Weights of a small GPT-style language model, trained from scratch on English Wikipedia.
Training: 554M tokens, 4226 steps.
MLP neurons of a small language model. Each row is named by its layer, matrix (gate and up: input weights) and neuron, and shows model dimensions 0-127. Each number is 500 + 50 x the weight over its row's rms, rounded and kept within 0 to 999. Numbers have three digits each. A neuron's up and down rows have the sign that makes its largest values positive.
A block is one neuron, or neurons of one layer that tend to fire together. After each block is what it responds to, as a language model described it from the Wikipedia text at the highest values.

L14.gate184:468469328513561499544497528455611462470540590559457500564474530419568421474372531553390441536541525449545485430382405536545425601525541561483480557485588523452576452490447498481527409479492525463529570469487561557481543488487510543461493482397496477488521505578491488525435476611554526542497575528509488545526474529541471504493541496501503524503468505449420557553465542506480576470553
L14.up184:422461533520502562514497461490490536558537442425473435479476587461512563456541447434515531472507520503450549506557500533527457498480457570586485420518513522539480487589625402455508546540473444559591533584499443517496560535437448540496475531459475474559456433464471530462558551424471547481434462502519530480432436563513557477509508535551434459510625448510557586513487507613585466500418
L14.gate422:573524489453522577592546583526499406498553482473450466550627461493416440517602521422492504402488569475531463548449483401614525522517534621524593502403447561469606505541535492435481465550542579548523545543403566543551518593448538486532519485482458446476566524533504456541376466512541439489530508465596457525469541485554614480456511478527459566496559557494469496440424477562523474546488
L14.up422:526526589543533552445440507457449486492460496528613563450513486422495495510550513537492499470557442507511511478507505579436497539498506520501508545451533514495505440559518571546496508618577503406520423529563615630482526441444483466548560589510504449545459404426501547542528449541522518549422574476527501486513438522466526523587451502492535516477552508463514480487511441441503549502589
L14.gate620:481593519565522448420526484438598463499527523522505488496500553549386523500527460546482531433451494572547489480456466503533587600512469447523586516484577506490488562457456458544494473501526496502452573478386471555511557498512448501603450481492402483569441478523528467489489463504538531514565565538511475493492559500584534505511543447501573562503392520451485482500524527491519457559411
L14.up620:534531434520607562566473474536550487513530502516546521519463466521497474408505430441396547379524460528528505537571512426517481454501503512461574511537494534432553555472597509429506527462480485501501519502499567578533529418469510548582473475375413492515513416531571443457524445531502484590419339344463547501603496461516465528579421510523440525576471576556564523472422606536620492497577
L14.gate657:544441566414537568558582491489519488496549556435450626495451491416442500439455479531478514513480489484533578452530513584411492472436500510523491532422501552418625589570590528566531401508481526552479470581540515586524554517532481600502514473521516488485437472538502465503532485490565592504448562492440542587519522499571465571482480481481447481550526498498503480436553472479551517538432
L14.up657:550471569435447555536455486546536446583532579558465499405467534508537502540483566574452523448406638597558552503530466372491565500508418515496524490534421455581525531497402397504471485502564467517495496475547546492434504486482445437398557508477454487469550455457499402524429476506465513449476470487545519537585513530529535438511556476479455594399473477446426487568525478502413526580558
Auxiliary forms of be and have right after a subject or modal, usually starting a passive or perfect verb phrase: was discovered, had been, can be.

L18.gate142:563434509495515550368466538450521535469499449488519592515450542565519488521485522492521442424558399505510539516454467456487419461558526505520418474432543545556517502497529536482549536615493541560398483481557410501470526465505526502477534532386508562455482500486413475505424469501565440463523580457455409492491476467554442491587488502452507526589515534440459535535552597491582530566509
L18.up142:534455530468550458653497425492434465492564500567481482506504589484514490484443424492596541517540411531492625493532473557510531464484486546534531463516505471491493488498453450464544588534567513544503488482572483560376531468540594437427454506537413462513565496513464521481460447473446493524569450472536556489498438468477455508501540600577537436491416448416421538552575593534523579511602
L18.gate636:549425488521561528499404504395417483480436488572477473468484480533524383470456466483463381567538418556523485491556560443519454547515500529500480506459527568456610439432502491507441522487496465492543485480518520504526423514504552582578539529445481537479442558454501509504499525545472549557572503533535488480440472552455458481655453449545515474498460461457496481522511627453490510496532
L18.up636:486503515425490447434483557466510506468407630589575597443597538520501462593518534473502497527603405528585435580499547541545494488549520534386525539544514557522510492438560557467440555502481532504537361441506461467521500498528595539500551545487449389466563495510437496511441496475468564565485505557511496540450347591559502523506561485532561507476421517444525480481551523502482528515590
Tokens in music articles, discography tables and album descriptions about formats, charts and release types, such as CD, VHS, picture disc, Albums.

L8.gate13:435525514557504496468565536451475491570525555509428554481495526543559456483495550480445504498610538522541458519584562473516505492556496475511497535394627570505548525572498446546526532496432543495487576430494504630576480466446493504525450538566463483530464471538499509414410525430518496466575516530375573566457497537465492541464514502417468548442464493453473501435447535485478499591515
L8.up13:519507523550454405539495535512469490644558458554494537521453497603462461517527546481512472431574545584534478549555452493504358520466465553545509500465535447437461436454560485486516496406529564508496425529460538562493434493440469622545504458475538380505477526431489547491613452574569547489516502457525537497502448569498590517467553491455544501490472439482527482497464520467436470397426
L8.gate76:499531443486494421478469477585505393464510470502458456450495477480467500530420583504600519556502525558501569515527474552533503593556579427412538565519518513510480511387552478621475504535466563413515535473479514611460544529541525503485489468409566406475534512602542475419511481492557505490488426417516526527564481520549524449501504552480481551469485529447608516458558552447544528566508
L8.up76:486520461476576469489480532470492479518536500489445463418484444573454497662519495484457510488485485585523518481477542498471518588537470494467431539484529577598455434480481424535567521526459449466562420496462468610492564569486521442516547540478527498546503548558510411460580463560560488475448550370446432523461507493646524565520488555601458589401530508569546477518509427490537456595438
L8.gate326:564566442454530540565445468536567490469556491507475495430511430507524520559482538423490451490503543540495519538426440532561455547439621545436467427541425507498478424447481387444541537450626606506542467539538527527589525491485473548505506526508558484483455513463600503491469531580481394546572519430394498531559519610500501506534441534584533430482537385484480486460541506579475535446546
L8.up326:475510486540500553491573509490509473453502521486433435431515490534576509538471543408483494483523465504542531521511477400462546556493473425505499448477603537504472521519510569527470485569474509592506487490467536474595537473585432474537529537462580419542531468510598487463422500415531391440556505529512452493480548504501532575534556554560421405513462396508544456497456478495442460529423
L8.gate461:477473500448548562557497388496555443569459481625588540520498480549463585465548512464450467594492594546570588504528511466539433462594476384434512578571454363499547507519536505448525500535495488542532454524518443444523472436413494508548483503484486566469536495422489512473461519574493433469539450439485534484583454516415564537498510445583423561480491456434489417423493550419527479595513
L8.up461:458483454445493511469521563584515382470551482441507439509589411508533430458431401510541516499497457466522502398507567450492505538453508584507433510479527448577533534525489498527503442550454507507606495415560487509480509541533540510492481447572550504428499403450477515459437501475507541494503568603445508425454534490382420604452526502499477488562492481547499508506501531467519494549403
L8.gate591:550470432432528580451461477464479471457445537528442573525562512507552510528493387539456464499545513555454429503444557536411482506525527447527465510537453460456488498538516527499405521551440436581516472470463546468547483544543524582539612588517552592551543427559501404460510519476464496548581539483403462469575425611503506471524437566448490514480625538422508522518524456370522547514489
L8.up591:564530514489487475466504432524461546526512454455492501511553498532488517413511491486417543623484520585505487457500462498549424581510547485523578468481520429455483533571575434549477418614542342498398517558456553511478516485575551549470484499518692578484493548552480484563572553511471486529491584553458526518515482578584501522542538580504546510454456605477613531533505465513493428451549
L8.gate620:505513439491472603559571461500528389559514521492545527501489463530479598492432462478584493569454516515478558454455476422552446500423465483481474541459490533506443462445463490593501515422431497521517497535445475475503440507476507538559537487461602484401495510494484505481453522536554529390544440486633538462593531539604455391468438580571494518579438494490588518466567516458483483512471
L8.up620:458444544494528575436601568403488507516561515429504440498516517563428537547465525590447426490475550483532546400435443503486583498513388528527497484494495418496488484499519448501505610471537572523451594580482505562524536506460553464482534503490505493432531608578480518516528534537542448486411582527452474570570522536509468538589464412429426569543481436553444569482522482483451523501485
L8.gate628:448593533505606587616599506482478430503529459489541490499547397531537559585364511539579487494569476502525478494427486536510443556518508449490549541519507496542513586419482522575548464470529543455493510470513480516545448558436475502554456502532472535450514517572439455552494538432517574496412540468518541460597512509600412458448547579531567454458452588569514555497438421459589476556530
L8.up628:542465505458480520512467440629466483410511573526554529444521600511570514474482618504427509526452510535489408475430432454612507439402460538542534528430496495539497446511467553577520528462510483593515462499546526515481529509523505544589499457449617593504572464603517591432510503345553513431533576475457485463587424488437543463531496471500474518482441524533408450618421466539537481497496
L8.gate683:445504502561528508522539556465512469491515480585497591485482511530460481562622503426530475456433530533565569474409476520479556398495569432494460499491570515465575462399449644515475535499461478434504551484487611569566525540529615517602478513562505467479518400483399570528413512502582491574494493488514462594468489462505480506525472546515463490575441511532511511513441562509493517349527
L8.up683:493427531576469517472435473549505497446495472483646461365636423417516544486546513492478439483486531541550464527455533444483547476527517534502506462443495513461536454512456523487381434512592590470505507526475505568362595444544533589492544532525531518574464354491515438439524468393543560522481501470528478520490413510589502531453510537429534492539599486518482434509429538459480470591503
Main verbs and subject pronouns right after a sentence's subject in encyclopedic descriptions, mostly is, It, has, contains, as in "The building is".

L18.gate250:407442501459642511528593459444600538506485462489598541488527513600518494531451531460537460459545478489626515496538581478418485477478533535478484430540497517417558524537560542472514528486513570465415445490538410516560459495579522584648520547429505501476537561461449461556553555477549527407578501522481488478489491452528474428569495472548450531562515442525477487561507439563469473502571
L18.up250:493459529546367478496494477496424563490443582472437538511526438555520551582585479455538585453455522557469576429523505491499453451451503571419453544569415427613614554514508474426525410560497517549479479473474458533512402547352383517529497488489475477446457474468492519576475521505513545478593435473480467505514495539542534539478484447500466528503582495559513439481591502582488512452518
L18.gate332:571547522509553454518553461407513478454478496518596538458433515516435513489547572498469511464510565351475446581420404501590441476445515559461469524534558538466614439522492424369535478447433501498548526508474447575527539436540431496484469548515530482498410468513467504513414492568527600487504487513635542462487417433484515542549455490590543557558505554488525503523533497454536511484488
L18.up332:544387409561482440464549438457523556492598498469581460457512466581512516540452502463400446477612556538546476599533413520514434495470498483403477452472460413443569502532536529491552516454461535497502526519453478528542495473612433519494535564512493563475366585515504505519531498502456548496536494532477538541523451513545421522487337434525525514592550489467567562507425488501589514440561
Second digit of four-digit years, mostly the 0 in 20xx and the 9 in 19xx, in tables, lists and dates such as 2013, 1975 and 2001.

L18.gate204:585519418549505495535467517476448547633530488485500489561521553516496580559575519559454514457499487570524566526401472439542597612588539516435528480447424556400556452531546482540516419494573533568465488521543498547467525582435471561518445512385414476552472489503474532551464525499453489475541529455481542583477569429575485566527560466477517450535481454465482508509373398525514560540446
L18.up204:520489510465580547631507570528541490489502437588541540526445465557515484518484510477557481546537471445498551457485534454512492497541552490535529387393489616526435569568579416508544537555443508460507472529487510529572545408523469530440485527542595571569488543527437435610513481493539525486538575508501512590472591483554468495516534489507523416544530468465445474443483501551549459368509
L18.gate557:501529552490494573522498585499492484501451522520517506398504471569475450541587561485573604501548600531463583564421526499562483478538500405459501464452567581448525432430563407591484524508558561407533376487525592565515483527581519509545430480462482477515490473508542441487428508476528576418568480570507563513562530558453539518480583530466494523468566464489596474437512509489493463519448
L18.up557:545392521605506457584578529537519401516500515499585479515541476594456556468493495604477496477477463548577514495536481422509514541436534444606430500357570550371538548502480495509479605487546479497551502404582509530535342479427543499493551534597581508486568458480586601483484459540511485495572513479512522581493514540435517484512535476512512567521483472536547484484518487452423472453447
Finite auxiliary or copula verbs (is, was, are, had, has) right after a sentence subject or relative pronoun, e.g. which is, Inga is, it's.

L8.gate75:544459507418495530482525405504560433414527538481386469479565487376481503534470406405482454417481487505603536632451526522439501455495594599488418464490503537497458412483412429474548510486452610476343504513406516502513481481569455498453488469484472437531467501414569491458468531473429588460501373478535537610442520480523552484524496554529537543502468440483477594525466521495515580493505
L8.up75:476484466570447416577493433474550380509564520468460456496543589558514447448437528538564578522568475544502578418511488459433489465482524633496443488522562490516409416583511419514497539542522582506551479480495532372474502544559476514480541477493475513545442534541496559501420478367558582483436474468549422439502505411573429513521491579408567527401470553472499479520508455548415542542453
L8.gate183:396508555499440475470408502546516459520544463612418543447499452480452515465469492471567459532526570543551579480553473525485486572435554546381492472556502477488502499539460497478508494496447513496525582483572417555545510569480467539575457545471498443474485608495586529494548506496491482514460429509552496541533472399529465446397505514448497486608534535550545523543582526575489397479587
L8.up183:485649455407467477408552536555606455348483513422548560540570450542573475449444420472508530486526470527563487554486428485422436424495473387489482456526519484451555584481457510540557445486554510392468477443513479536500473599434507522534503463493486431486477536532466515495511464508526540410504478528455549456506462528521530483441555506437522502458452486450571516459529442586549554513494
L8.gate273:411567621486458454401446512451599446473412580504527531493487490561481553508414528455538492488551568478593535480403463527577593520453445538486567518568471600440519531530455498570498497440575480561525473552618522503480518452526542563456500500491473544432471458487483457476532487574435481499427472473462479471566521419394451492519460399530466552447534430474555491492537459494601542573542
L8.up273:417476528519446537477468533444598571497517505485491566484431576546442509494541489444538458444605532418468645489455530471498457457450418594448536532564496477515452450504405540554503467442484448546538514536490563557462516552496473520453474534479407454489475530480445448557507567471513427529507486500523501448563475474480549406495447407482446565560458432483576462512559485512566514581519
L8.gate347:516550436550601485468506498489481547555567438495480502470446457484553478607430543478521532502553617455591529480494550545584530583558472493530571496519435542496532538439565524448509452501530474504528483530503459531506518441544554498474509514546516425531475500409437517488486411511585605491470509494516480519456501523533504448534579550525402565594468554537515484505611521592536470418523
L8.up347:521537460523521420500409447521538454433596554439541479487486424509574456454481574493525532442494542533479436528604516508482440506456520621524551601545524520453348495559482565530524517425427509519467493588548461432492449545587459465457455382442554441435510508507595501545480513457490490516484381391433502532542502545560474351534476527531442457516516507563563508505627431540486513474510
L8.gate383:462537504544550596512470420451526557571518552419583523564525519453583494501490474512409501585484462497542544471487475545499515495508476551455441505468453458478501524451459514531539436543445502464396466551432557567565445432558498542499558492452403553475492504421411438575479486455496519513528478521458406516448521427393431529500537459531523542510526498531510474493581520507480479514584
L8.up383:365454550516536517508479430568542498483424518467484583464530476530519466435386454475549371490467562496505629504480512459474467513433488474491564448481556512563509533487405408524521528527508490521369527474466548468447492520481521475566546501499586440502456558540406513545470662477482463436517519458513471489428615560490465483496514502539436485465427511468498464462493524499464472490483
L8.gate475:402508384450545353507528551404490502472535485457409480491434501602534590489424564528518598565496504528530566480542452609425607492501485561498402526469485544445502501604425448518530578482432575574506604481478514514436498519469401562466501440547514625553546558488543536441407533515454463469482496540472596478564483583455529420552555438442494517560480484480503446459596519528421522415467
L8.up475:510503537431488589438523556475507549439474448523468478466469500548465489430523517467601398512555514531491640465525552548484547544450485429492538380555489595500443531453506529495522418515528454494459475517507576514549408512562525429599463471466422489620444536442486421445527521499553502512448481512426447536511381488435419527479450449466556528445517534560492444512441459461574575394419
L8.gate555:524577530478509454555497500498559532477534518588465499517487611561543479484428510494470507463479504505551503426539496557601506506451508399554447471469483492437405541542565558498473536465514473416634462467516550525407473503515539487559463531550438501571517499503516573429539459461492432520496492526474568440536448482579395489499569544442525537478551480527486516566475491481513502526435
L8.up555:482553436551452537540513488429607514459612558514465520546489528453554497425541496470556500461440495460461509484556488580487471473409497487454493422548483495462485431488564495561415518467436431469539509473559494482449514541550553526549437506524512582509574474523473532505446511496533625567547557606477600510558437468565466484495458483481469481511507454453553510555465472508540442398374
L8.gate569:418496631418514511567579538497426588595472481571461452527579504512513430535509495570468422524512514480503595437580508487592478452509479472528372429516557423509511468521445603573558480515551492523523485471484501538424453469477533544445593590453510572555504480473496465441520554581420603482517450477514495618489548463430508555456417431448441523555467524501511521495462489540433516501578
L8.up569:410525560498483490482553532494404537499473555484479502523500429566545503504502512533456461477515440496539575450600536601576465476528448509473385422459452458475522507554436614551452524496515446514490496491486458514484433499595529512423511548513456476581482535509461548397487607551513529485493476538500508532476509484376505534489399507392531585511495512478532586500500390546392546497513
Closing quotation marks, brackets, or final word-pieces that end a quoted term, title or name, e.g. "Renaissance", Texas), Eag-les, Rev-ival.

L8.gate220:519506610515562527604499476541427546496387462458504498556546468493468524498435479461584446532468553505492539542485492501554540483540411492558433421514500472347550455497482444515486490629569524443551496507526548533551444449491394556501448484496484523540462561471445508507613550539446532446562488476527451468610585458448574615488485557532560458493458505524569581513556454509505493474480
L8.up220:499453487475477419448421505512471503546420461524433581514485595452514590567498444473642481429537460514549563552469512563489465535464448515504568473425448435457428592438537463429490464564549546475496501536524439548542589462464416538413542546462487545525423452503551477494513574555529459458511495451520524455516562552505471538511509515511528579467586482546447453602620498491546568525504
L8.gate404:408421572489551562536586533545422406403407440494463453490561537471432421446496469500471363494455455470512517507542532506556425507489563469489488510466446490446459520469392530507541485533429535503518511574572534553490455531517532520509456457453567488521559511577579456444488561394395486487472533476501448381529509506415439436490507531466490537482502531557528443526475493498538523523516
L8.up404:483494521534472551506531577561488434459496528516503428451398543521536545471465537518489483569448514561439422570608572556524515479477577464556564544410363529537508488502511439487561542513429477513513464527514551533524514415555544563489539487516518514596558463502456571491439460465466382500496485443448429498560522557466517560508558512470489605489480492543443499547462545585589474394589
L8.gate527:468615541522498551575550511518479472518532459519466442501443616479427460446553518434516435492550602525487435543400476509428476483469562561497477498596562529534488506483473507570524422471489471570503470472524588461574521500486441526450510508559471562526503572458532580492445547522436457569627590563406520525462553489479524441599578530503471447531435380504522552500561515521436614535456
L8.up527:483507510619465505472546517456479439467526528475421475464444507551474525415486526584512534424446509492431435521469491519461527498444449515535440529614485525552462546444595382439403477425557586489463523529470436391519575442522464479549488457474620559502547584517553554501458537476452499530541523521559500475461553445565514445493454541420572598514435478491565490552468518555421420424475
L8.gate542:531506496435568493505501562650413465467480506540595390498389547495589441546516549513421452577449522511549502408446465474498537475478457480457431546518536444544473470496561476423470558458482489521533522463480461522592496471403506543527583579546531550433533454546511473563422476535523463494516494645495423368530536564523437551495501494492471586501611519556511466498491485488428481449474
L8.up542:514515612429486485467425486490478435499439497548516472449464488537435420451592582443517458515467550456470498408512550439474461494516464521543450514475514494438496548453461515413464475573551515405466478510513411517476493461535479522433547559438434495474506554574483460559559493530426523506448507421526391500511496439515510437563504520414429573585524540499477588388574576495521476558569
L8.gate568:538487514474578488563469544454526496515454539545510427455596464459457463491507494556530397450442453515535419499456557563429426507537522496494480548518478535441392449543630401417479432592535464496399513532540466497520472491446501532555552516520414441570494469470515541527459627514494452395537502551375442544477500503584420521487425402524471586500529439540456510526509466537480476467545
L8.up568:570505453554471429483586506593458508438461516513579546544494507477494521508581530483473466471523548483492495547467438563591548516488468521552485452483602545563574485500572522495505564492544476415448469517448531503369571569532503415504470532494543540450501464391470540444484544508531589461509504485524567497510479483524512424536412534513422625518439545486560466456456439417552472461564
L8.gate614:539519592531563553484519476494460462575465477535521457413467555486525499529480495519586541474435503548564503475453520591514560638477560524560525413525493573452625451494454488426433495562584551487562478574509435528526457471541495608592508551488422471497504531543568531551561433470553543507547489436506557529545520516491520450334493426555540345519498508467482531492542420427477523450536
L8.up614:502501505533457409458476551514493502416491499533439570489500503514628443529550552533535478468426479489519508526579517541542487478531454521433542495502462515421514513518444528492538573499451552466550595529376448502582531446515410540540571549492412498499487586526551447440475397563456512453490441438631538507550538560494510447476475492421514478506457514497422522446576506526606597494601
L8.gate622:424504518517401483536517468614501601480544468592448497464603428521526450522459504472486547571404493433511505472428397488440513515439548497451470526561463449608568519534466505527508499461531505447596484523521462516471566598518526489514470473522614513482543552439580519502524513523440461597529429570464470505413518514465552517483497464533551565473429475593480502517478471554500463512479
L8.up622:524427495532410461624442499588528488538495450488509516513563532550496482509463460445516586530525454497510517414433504478482400472487556542513537584485510512509533473532482428432542573525549510454488438513463461514503459388579576634518477528543549550476526559476550554459446567453448464623542488577548409548384502468444525559636448558561521550486464440524461498612601451563370487486512
L8.gate703:504541503527556551527533552549469523460447420544549531517541478514439559565528506438540497434493521477453513615531539429518524438557551436484470449418532400457557509479543431512505455540468528450495569517511414455435520542475433540545435484554504448510441512472543533488536548435505500554566494480485515397519483458498561569452425515474559485484562547593509600442464528462440475524541
L8.up703:575545443642532505564371461448564516502578516496464545500457475501471509531444561517575485528498560459449537429493491520595497589510412559495503538534546563487530413462494570461552541493545519504510536403474474480481513448484468525434525374502518519477528458478505511484446461490579548531547496527438526496503534450501472511525534529478417526530502567420482486438591524532516588482467
The second digit of four-digit years, mostly the 0 in 20xx (2006, 2014, 2022) and the 9 in 19xx, in sports, election and biography dates.